{
  "vocab_size": 32768,
  "init_std_qkv": 0.0203,
  "optimizer": "muon_variant",
  "decay_shape": "linear",
  "batch_tokens": 131072
}
MLP neurons of a small language model. Each row is named by its layer, matrix (down: output weights) and neuron, and shows model dimensions 176-303. Each number is 128 + 24 x the weight over its row's rms, rounded and kept within 0 to 255. Numbers have three digits each.
After each neuron's rows, "raises" lists the tokens whose logits its output raises most directly, leaving later layers aside.

L6.down520:142141111158167123129091102125127090086154129111149114116157089139144128137120117108105130145131151117079061126173151134105147092119143123129123113125131104098140122136153126092138132130182130118147093136112120128096141125140115119115158118146153153142140140143167131131166105101083121191137113100112104137129120109115085151140179127138091154179116178094110145133105109104122175119120
raises: ".", ").", " short", ")", " him."

L6.down1951:141184107124082105149101143076093118099112152113113146091141103151114133123101146116111068095113158092102136079113139119123117080079174159116133115112099168146128135146106105079106118145117150126124132164146149116127164166126163106132102178125136133078124113142155110142119147171112149137148103140111143112135096118168128165116152119136133140116143154099120119105088120119113153142160
raises: "ct", "ll", "tt", "ss", "rm"

L6.down878:114096152168161124123196129119123123156158110165165176129129151161134140135123114164085110135134148171108131112118104089109146161129141127126140145107172082108118101136094135094120143119132168091104143096123144164110120089148134121149145092114111182111166126087121188123097130133155091153122139124137128120127129117133143083117113133139124129147151104120169120152146139144090108108113
raises: "rd", "d", "ao", " then", " else"

L6.down1097:092100090155159107119133149162091101131188163148130150116126121101169120166170137145140100086167184152136119119138106121095144073155158105139146081112116083120111133149134135130125081128136125170180114145126114110123134088118127093124092091113122131135112167129108141097162131137140138065077121139120133130141154162157141164123132108107106067148170133099078154114130105136110153124134
raises: " II", " II,", " II.", " I,", " I"

L6.down3007:132132175084146137137131112086144124151153135101151108136136132135086165123110122126078121153110107110123143132110090128173136170145125132094163088098102132105095112097119171089153134140080126093109187139140135114087142135110147089110113084114110121118122124123088120133148145161110129112125135160176105106121135148128124096095078129105131120057167153128121153157156134099102136123141
raises: "ymn", "old", "erman", "ood", "ay"

L6.down2691:140114114152146152140155149181108174151111121116116168127136119122138134116110116126104128136150075129109104148153129098102098135080118123140134129141155142091191112134094155112107147106113121106120089120152157126142106109145168088111131135126169132128060131151114154137108109137105138103141099116124119127115118157141105166143121109153163119156102161136127169155122124128134113145142
raises: "yer", "less", "ful", "y", "ied"

L6.down2471:127153128137191153137132099182137100124136131138103137123117131122197108155158138140159101152140153128117138128090130165158140136097105129132118133132126138129122164116111128146136152134122137118136155145163150130127187130124143153136101106122090123112163115069118142130134190122111124137168143133130122134121171132134116152143142135101116124165150132163127129088133119165132132146137
raises: "ed:", "ed.", "ed,", "ing.", "ified"

L6.down1412:129117124151131129145164141100108140095099150066113134149130127134129111117077108109101138114129140111130164132148091157168130118174163144184154114169105123104081114136129112122164146118125116113119129070115126127135121149114115079134091077105127145097150089140113114127101112124143130114154140116140117099087149151142117078140124118171143138136128104130130114173121136066107106117161
raises: "ato", "ong", "ential", "enza", "oo"

L6.down516:097112158120151111161077104120134117127120105138185151133154105114143107139092145108097148167164109125155123106128175107123146103122154113124080101180146147118107147141139152136128098136169146091119092131145150133135137160118142134129089136135103087123111102074147144120122114150140154116120113171116139120169154157126144135171113130127122138145140116115128094161168094154082138100112
raises: "y.", "y,", "ies", "iate", "ance."

L6.down1134:114104194099110149144104125139114147134090127101118109140121170157157143164100177129086158094134131088107122104155129135123152160143118114116149135174119085122158151124135128109136089145115088135106100119131112124128115133122131136062112171161137100143110135137168133097165127129157103128150160163117127162109105080130122110136099128183148115109144137115144135135122114114131139149149
raises: " founder", " owner", " members", " founders", " effect"

L6.down1116:138136144171140141152128153123112149107121125107125141183145118132158137135113095100128121116131152141123130105097164106135134179125122125148156129121169099091112130129145127148147071161118172150115140128129155138102096152141122130088117115129161093134126138126165089139136104124136137132118127103118161140115128075079140147159121120100132128096122130109156142137133166161132117128131
raises: " purpose", " matter", " reason", " us", "cy"

L6.down2843:156140135149149109142151100147156117152141135131142120154120101144127087121141137146136129154133169135088156123170145140130121145107098121172134123137129139158106125166114135160113146171084102141155098112126131108101174130160162086108136127108128088092145129133112141134099122135124112126122131140118143183139099149145113116124155148145148096138112144137125125095129160121131112144060
raises: " which", " whom", " whose", " where", " who"

L6.down2508:151148158141120126129119123093060143163114095107084122138132122156191115118100092136100120118116136126099139154133140169146110120137101130125131099126154092135110107146139140098151150120193110131110117123149107123167109119136119071117111138105142166133172136134115116136126124124116142147145109116096131078117162058115122128142118173142158106123113131112117161150181116131117136126167
raises: "==", " ==", "light", "here", " difficult"

L6.down142:095123108098179113103130166148119113114105121140128115155163130090129097154093084112120169153092120126130122123106127159174093136147107174105140122154138130125117111146122088120161119138087117118149162155148129085124157130143124098118116095112129191147108111141138127134142123144116099105150064117075126119114133084103122152119082152102104150082111113098119098169139148145144137071166
raises: "ue,", " know", "ess", "og", "och"

L6.down2131:173143147096118135109093144106089102134124118105120107137082079120167157120096105103144136145128127065129135135081098118127153113155138116127165130091101117132144169130129161147136136132105115135166149151128173137138135125136134112099101113113122122138083152081142118099118136157153154164104150103127123125103102136110123113140114156132107119113151151152124125100139148129126108079171
raises: " |", " it.", " him.", " Australia.", "hes."

L6.down745:080150135187112146090131142120092094154135155122135129128105117112097162149127108078088138133132127139152173093125152114156118153151132092147132131168177166140139129133127118107113115149130103116122105137163149126105115124139125116096123094120122131143107145128141142147172094114141134088143156166134141147132165056118136096110169093093140146107133146092142167146094160157126115130111
raises: " subject", " topic", " latter", " idea", " profession"

L6.down2911:142100175137146134097116126103149134113137144105111144180116101117159091059167137112141120087092128132112160144153085142121099175102126154110141137124164176108099126116165123090163119135145149140096130122130124115099111101115081158140161117147121113130126134127130165143119134129084139137148101099120113100128160108098134124173148135107141143138120114106119127100173135107161110160137
raises: " service", " service.", " Career", " service,", " use"

L6.down700:117131141108130109054147100082151127114163135113096094144141155163111130161118150118142121122103146142071114179163134116155139136116137163140101187090136090145101174154128111096095129137098129113140117134121115086089131148135127133119136153144113128139141152126137138083139122113149118119114149148118144135119149093170140155111132145129132117165137203102111100161152132137165144130123
raises: "est,", "art", "ath", "alls", "irst"

L6.down1241:090114132164123204155131138115074119170143133145130136172084121114134159146116108102126164112125139090135142134109123167113149142090122108089158095122115123117132110112108139142148127122118157102126156131093131111120089125134120144136139145152176130156096068127101115152141117101107098145100118116105107116149116134100119123117137110122152148147128132151103131121147108118114095145162
raises: " referred", " used", "ized", " known", " previously"

L6.down2988:132107112146121070127111141136104136162133130121122128204125126121126143143130140140102128159176130096142115147140113135125098125153067165139133097144140123132109100120140157122135090170160141177158119132137134089089128126143130138160137090118092098116114161137122125172119141101202088151095113116154143140109118169143143096103140112083157130147122122130159102139101093122159104145110
raises: " results.", " results", " result", " recept", " reviews"

L6.down1219:135141156127156115097127113148156141115065126151130108112139153082091115152126119127123110121129151136092140128157120130115099085149159173124115181163133119156081137089089112139117103147146160153110139140148125121145136124109097135085124153127133107129157088138142160163123119090155135125107103135139154131157148090125099124149089121094137107086143124144131153137114156110111095108103
raises: " course", " body", " length", " year,", " day"

L6.down2064:115109139154134141101134093115119114106130103093138150101081122108173137143155119151123093121097148099140129166149099095105126160120142096122133191114138102103134176152123105091093105198133149128126164147116131139093163090165131114120139122105098112141091152120122119092120111150117152082138124112119148125125135136163171085086084170120101098117110155192123120110116125149142113154138
raises: " help", " intention", " goal", " purpose", " objective"

L6.down4:115162122145141102116133120133129141127122137146113119101136122146126156127132181137136199142109109138126157089091167106165089125072158135129155124131166124092160155148101066094084133166097115108099129112142154123154137093146111136143127124142169154120129159135120126121166129133098150106152149110144128160136131102096148133163162102126141148096117111100138153119124108128148113135139
raises: " period.", " spot", " period", " period,", " individual"

L6.down280:100169158163126163123135100138117129127126162105124107114154113104171165131106122111097112128157142098109153085082146123114138129108139120136141127122159134078144132179142129125152112127115127135137171169128138127115114168094169142114128116123115143128145152110149153101141123118138122127134175134147116112153154106148127122146127104108151115141106100138133116122067169160112099121116
raises: " services.", " during", " services", "iam", " by"

L6.down637:177133154143140130133111112117109121151116149125152109194146156120152121178120136115182180149154136114117166151134125109099170108076139099129139151106115113102104159112145097110154105152154147173137091167127140128115141061089115169100157134121185110117170144109131102144172145088134124099105130152074122169126134079151126146128110127155120156119103082090126079120136140122181061100127
raises: " spot", " Cape", " line", " scenes", " call"

L6.down197:157115160087131093102119154154137123107124142115142130162110126135152172111149147101151110090116135099101111176122150169151111107109116170057117127090137165128131100141133147105144103169084120149130092161145080128129108101148147135132159138140118108142145148118127144112150140117148140138126157164093112114096133083094129171125166147126115113157107121071113108153157074133135060140154
raises: "ten", "acc", "ept", " line", "fr"

L6.down3002:120151106142120119134078140144103141162137144175110145115104162104101135141098136127126097121169138148145161098105101136160102104129071134146130079158144095114069098154101136171127122101144120129104121144134119151088182185127164142106126138148094124099142120164113098116142125123123093160132097158108138103103131112125120148156145110114140144144124127124143088144143139123117120131149
raises: "{", "over", "O", "al", "hat"

L6.down1636:139119190150143101085140132139136140147127141153123123040087105165105145102114142125147114095173147146100100139088150115120145138113145094163114115139133159101118129104095106120144086122144143090143140075133116089139151126158150148121155137106121133168126123149164103156124155139108132120104135112151120128131146129157143143169111160132104138148164071132161146146174154128133157089132
raises: " whom", " name", "ed:", "alls", " Dra"